Part of a small language model's weights.
Architecture: LayerNorm before each block, no biases in attention or MLP, untied embeddings, capped logits.
Training: a variant of Muon for these matrices, 155M tokens.
MLP neurons of a small language model. Each row is named by its layer, matrix (up: input weights) and neuron, and shows model dimensions 0-127. Each number is 500 + 40 x the weight over its row's rms, rounded and kept within 0 to 999. Numbers have three digits each.
A block is one neuron, or neurons of one layer that tend to fire together. After each block is what it responds to, as a language model described it from the Wikipedia text at the highest values.

L4.up7:506462591474524500502458468438509509599445458472497493482547597560453525495479445500549482459424458473508552485445459536477441492544503547531456514409518468546521562458466514517463492559520502543502508507446408576476556493469523508526486567521541566441526477485502548522519475513512498498481510535547561496521506470543478557505506472553512517508516455578556460503537538439546455533473
L4.up66:447473523505529549539514460489581467452454470497458510489503555477508453430521432559485472502407477528496534528546522515443416493507475524538489484472465527496525501459445482539481491477508542580479505510513461502483508505528488495619506503457489502474516485493503559518533575508488505488525464471458636494562530555479548509442510465540534528481506512451490493538541495471550538538487
L4.up137:489478517446571534447442597508516493449461489502541524526531452526487490487531402541487469520485529532539426493477443526531385493585560524494511518484485520455493572570508516477491534503437500503503567492587490516478509477429484459485485483473495572560460540520510501468569470501527443525571405470580499460498456508450507503495510480577522478473512497494513465520464567509545500460598
L4.up143:550507479540503453487537479443565505539578518453477457574444513494504506506410480473495468455503573534447602508515536474540445547513509445555454494487483483547553626496383491406522463484461496507491509555504510546476483543447485556474465483421518465499560537437530501528505580469482536559458489524493453468550569446500519544476487503468452461530556483492529480503476516428501548481512
L4.up208:525469514486571541528525521494482424529460432459509504486536496523497573521484485519445457450459475437543508459430456483510475517508537438411495471521484450406462445482486388487448493508471486516515512531547579480507527486544538479528497531480520533402487518476520445511460579445511528486480492532515477493486542503519546529440553417529479496524492554557526460505487446513437431491506
L4.up329:525497471424436481497541434518478501495477465551463522438462485566488465538469515485468502455450498501532486448487503452468467557492505561504517506509573509502501489540476419494539528465557520483462491517463501545542532551476498499524501443472452515469439517400555479480491529381502471457519459601421515492573555533526463519458476470504525473495548535535570553544554550494505429526496
L4.up485:539415528521498499517476537473464500529495464444538475481492501443551459536454417502532544521499480500511573507404575473470479485474572518512496484491480461525582434422593435537475542543569463538569558403517595430429483498471506457478463464479497493400486541535517445496484499458602519487539480537456461532504471548491516533586484472456501454449460493508519428520471436479459447485521
L4.up515:453507514538432499519609615500502500569428426486472480492512460496523457505511547461475498482507519449510476455489473532475523547456526547471545565532496485411558512524619505436480477468537442470421488497539498589471492457517521528521459585439495478492475528507477493516479535483523524498505435497492593488495519570592490504488465439516521461538524486477477513593468606483546530504509
L4.up573:521494464535467489478506510490500494516514510504516452449520434577506504483518479503544460564539614481500576441539480432497544505451510511411519466451542560519538458552529542484512489507529440485484528458457552505499522497501456538572493424566496436575473553511557508503460506523487497550548492504467476514384528467440559567545464523440437470468573446487490439455479512514498498475516
L4.up578:537501416446531535478477442520551517539544565583517491440538450550508562503473404491514544425508499497441561473451434499432554513554474484423451493483537565523468556538522482512480446438535499520456413498515412517490562497478527499521504539521483560493450510458529416516450506460493527480475563510521486438569469477470491523514507483526445456420577523506494523533488517493549461448553
L4.up647:486485503491536579520439508529466453534464576489523522543492443526495502473502495472570452513525461445545459510494463513493528513445523520446530470537472528480490477469568502472497537567457454437461478523528471485474471498551532527497504571548523526515533410493510577558544486515475487541413506493549579552471477525535446433521555514495546493426510505456475528562514560511533463459474
L4.up661:438462429486508453533492556587535553545532540537484531519579483567535508491502518522424497488427516527519584464512520479469499487562459507435446515446414509583478521517564468510575537481520442475553598507453514514498472485476452517530540498508514444405455446508555534497491458495444494527475551539502509499442485520509494479549532476437524460542515570459505511490476564500473457486476
L4.up712:498485486507533534507576490506488474433491453565472476529548542532473541486450500510527490506461431510519500522497468567427394507491564491500477383489491482480490506431496545460521536461535454537529551506497399534545509508555490511535502496518530435468492555476553503486472531461521517438542532550494520543474449515513499528500550476490520447478544557417566502457500475505497492543540
L4.up760:509496440407489492486481456495507600523534523478500501572547571440527449406525543450532493501485510518456506493465487529568398532615469557526479531521462523491451543582479568612514523487481487513534488502514541513607567502461488543520497549509500559460522468517490491513559540496461534483509454499480490526524431447523518510478518506542561472462462489576533490480527494460557519534525
L4.up891:577515501503413422481486524544478510477444468503549413499462477540467519453461477549510556474473540476521554480472519504505499473527454519547557493513355421461486467506467512476488508531536521580491474544492496595540575494528484482490485467492505502480511551526505521497515580442505457519464477508535468527528482520473412458470472464574486513508472473525532484489434456473524471459513
L4.up972:417479405446563497542473502473480624494500435526492450506471421488485558528479450522487441482540393482501483542468484492515535488518517415541507525491540431523488431535534502450513485470493492526529560446491484442535520478461530482556525524524472506462517470421538484533519527446519451462466520524440439501542460539467486444531525521585461454504540580483520479525532458501560507512512
Final pieces that finish a word split into fragments, mostly y after the forming they, also al (Nation-al), e (Mus-e-um), ld (Wor-ld), and blank lines after infobox measurements.

L3.up203:568515519492570602470443546399516517503418498571514474464512533467499485488514506486439575494517598422490444520491468523444540443504540447479502503609455480488491527512477514460487440499490502465544491471501507473562541494514476468461437502493507523525494511489482465475520541433584530525480602491480496506549418495448447528495507513443475508511502522506549502531447470526582523498522
Final pieces of common words split mid-word, mostly adverbs and verbs: main-ly, most-ly, l-ess, h-ad, h-as, h-av(e), al-so.

L2.up608:525482479480464516528418519510395543528465538468554494488442468436487503534476472468507465433492504499546484467481493551504511530520515458530499473561429486447506470444513555531484485426562501441452493504536502448479545423525472399529488536427526527466505494501452584528440437537521463442494532396498462463471454514472451505499471483521523514495499556507554503504533497552525531496525
L2.up656:540511504550503497450449522496460545506460439519479478441491466588466547557482508434429466493482515428481539561494519489414517472539522473517532511450528518505460515509443537434517457450482543447513418576516554426531504539449528456432549466510492523501477508455496542459528480476595527545542435542531521462534467565423561455528496499492468502545460546522523541502507492474509491462480
L2.up678:535490525535508579543505529570537507448445525516532533507531437415496484541515522466513458486492449493432468432523447520542455498512539507592513484500452540485521467517537473508524505557465465485485557476471536487517527475497498427548426480485599507496474545430466565405506539466534424498501461503499575456499514495598613402442491394540508609545432545469493569500496486487456485474547
L2.up680:505524533518524569493497547466460485463523457530519501485563490515504493597478535510536551477541508532459468560441459561505481559543536543471498442536505451583540531480535549486453486511480516595490623530493525455548504472562543402459547550487544513526464496411578538499450568552467499492517490445536478415480468422537499548555482522477523465511463549482491460537498465431511557450460
Second piece of a word wrongly split after an initial h or hav, mostly "had"/"has"/"have"/"him" as in h|ad after "which", h|as, hav|e.

L4.up63:604452498557566489582489532507519432493466519536509487493478511511523479478452541442422480498468489430485555519499568525543580567465488472436448542503465528452505450515484553515460444553519458574519457490540538547579494439468508527499530511524560573520564527506510511499479466537469553507424388449492504544501523516489474447514506515436520503474505412569489490479503559542564515427459
L4.up106:453488438553447450490507544539495482433522477496470498479490573477485523500546494504490557469542483485454483475493506523604557441509475578526511500561530532457534535515533576543547479531523462524511544494483532500465529494477535556443521504531551492441502462505521542430521519483496556457472552465475480451463596560531453450538470498501492555513438495475546486506535543496550492508574
L4.up184:514520540559514474491457475490516531453517464521575479494518461468464536431537453495518492575424509473496536566502528562579569522540462492529479427491517480514508568558423456470490503443489491496525471518511558445492463466455503492534462535493509501505419479537452506445519577492578509489522428499498529400481432530487471502454531508513474532487431572500513486577495511504531526497514
L4.up236:490545498501569496475571538524415511506424465484533516466546588469439501535495523552516527440470574451503484505570487517544554475515537517570507453528472553475405470473503450525444447469476473478399581532483488451545488486508493515487514494492496520488476467567533471520483485469467520509523530515489528448494455473464451466456425476466494507473486417509509446388461575501557481490520
L4.up339:519531525491494536486450446552476468453472547509521484511425508518538501439452579549466471455526502425483532556450483450524481405484471476474586471469417516543511467442588566478504439494513471486475520487450537432501520447518517522489469445508572447623497463487511491472501503523503463494496494468540468528472503442450526460481459554459536510421478509511549511509494530456554495436508
L4.up356:538493393531484467504500522501488521500427554503475478454478430500498484471488532513456532468461492384542535497530437571532501529494552517494614533533530514490520565484494529527461497493464461536561443550454504440531475412481456515519508506558564546497529517451535494483472573516517542510523566462492426472489443429426525508475466482478588515460518430525558447500461446544541502501632
L4.up386:511431550526486471477476492480572570510532541511563540478525567482507513496478467655442498520440529504476494535490481532525545546445522514502565525472477555550502442486538470522496451546487493494451468538463461567505577555439476493499441521450492575447457551496465514426459560436504472485498500542522527506505448549496592533566513501571505439497456505531470508497481537479533468476486
L4.up425:511581453462485520476485459436468503482471549536467496481454539415480446445481500538484421502433482480467547525483453535543511477463538517554444487453494544476439444502517519475542465481471529482482544510461513452509539491515479438543551460552500488498537590476496488495507518504530514503452456519540487477531509555595466514471503399515431498485520531522526495473507514474493497427531
L4.up540:476428528597503520517494469572591426471527539552505499506460454502514413508482468556485469501509564494496546514564527464496560421498502464556504571505549522536437481482525429471518465533487507492462585507433482478467544466490534510440553594516563422553475505481456460487558464465488530504542501516451503444517522419494517527488476445544531486474512443483473523491522451573487469461430
L4.up560:503469481476495487480545527515484452464472465522467471440421419607432452463496516547470486467435575456449526461529462493530525447462495494460523507443509535518540541447555454554539479490529512445510501502505565510521578477501529446469466549524525474531495511478404398479537566516538520458538525453500569534552512467536497508413477580425516508602483453497506512517602460497522500442505
L4.up587:545499465555479516468501463570434528588490536534482537468500541556511452483509486562515530445458454486591465472526472493469528475489468546532519490459436494463548515558557457525520488503516558535550541474541591448514524515459478405510476519515536483593446531523536562480558469501528478477462460494522516498457525461479535550510462548531427485537557469481475505527495524497516492443480
L4.up609:548486498474565534546511440514475477476500528471485489527523520410494485540462524460467449490482521517385560466524473492514438513514492462573487496505505581531536504476496473572482505490471465446480546521479445497460470427506529461499493533478543457579522567549427528466501494568523557526569426534502540521587532529453493405487484486529525520497471597537478534528482487509518458440557
L4.up618:523578476498553472462496508479486470579451506494451540475501431483550485486453520544483485479566455502454465525481438505494534489487554537503492551579506504568509470521451546501535456489529539489469494544531557491483468511521499553609537491470430508483391502464509596480506473439470570479390423564472531467473461466553544577485540462507464539487469506495496491474465560496486449536480
L4.up729:584565537568562529479508473423472513500410528538425528507449516519485441486515428544480517446479525542427480472522478555504496493488514554533498493560510438530496475511477537442454452509485538426470473529528488458495495475494434486547463460445460529489544510439546516558557502459568569526503446482603474524431477499498514459520481557525478518535490424446579505450498484514452421494528
L4.up757:513524487511549456573525554421488479522474468483516472508563536492433508469509458488551519582427554460479461586456524541482500504512530500395423501518545416430489521461494486491524474542468511508502500536462494533527476498520501557523489554483534472498480535474509450525464487482473494468467529470480390543512488451470436476475488495525485506495473460534558441446528483484551473564421
L4.up924:571468469507487552552528574494471490453509480476515607487534490414419449552502511439543529479470556504518521556558477532497551570503539442508440528517445534463500488487468578516492493477505497493530576488442428463499398528488422479479506511524521536496486535577452510478491515449382504475574456551472533541467493508501482493478458492465470505467535524581461437502538522540527461483465
Second piece of a word split after its first letter, mostly "have" forms (h+ad, h+as, h+av), also m+ak(ing), Os+b(ourne), bro+t(her).

L3.up93:471473478458543539500511525586545548517555490466476512561540572525439496497478431456417521465475460498515485498492450471508487482458515568501432473459530511546511517526539495542496427484451517520449495464566510551556529464535535540496520541436496506525545456474514478466615534447426487517472473504492491541586528479467430546505525518500502489569501551545511474515515505562488497518448
Word-initial fragments split off from the rest of their word, mostly a lone y beginning year, younger, they, plus ct in October and to in together/total.

L2.up145:466590543472531500604513533573526473518512472549510503509451546474486542545522422529515516492509500581479475464480482487496517485432504495541444534558560503494477522413442434549467491459506443566467474443426461516458528461550521461457537534485514539540497464549492525430498504484480490545453536532520492500512478599483509600500490459433511477529504490448432418461499495510560524502534
L2.up217:412558505542418546485465512520532442465522475448551521525487540530551515493534496436497511503509484496527428581522496528494534441463542505512466517512499578469567506540554499481524425560541501525460500536503447478524490494558571480455543451546474452476533548460483474476514453507410521529478528559555447457482504520481498476503479482530528547486491526517530552508494512490499499459486
L2.up408:493531513498456523489526510518491511576509460571388459391519494500496518512462442552502515590478471472484503482443476551452463512497528571527427468559486459530543521442550506479565458530605461433454499522473525497457480450570513527515543542511415533524487533521502511492522450399489452497487471561505464538485451499530602508417521451504513514502417486510501493485502513456537497554477
L2.up1014:458499520507448422514448473565488519500499438479514512477490512511464439498419530495463514537483590537516452528507544552496397474446507504525478490565466458513533514455490448512527582454547578553452541564430509492523507478504506459434520519408486489481572518562542521439461439559486458505611497564478548428435506490577502450466484517453547465493530492538591506502567539489488480545513
Final word-piece that finishes a word split mid-spelling, often -y, -le, -ect, as in History, Athlete, Whistle, object.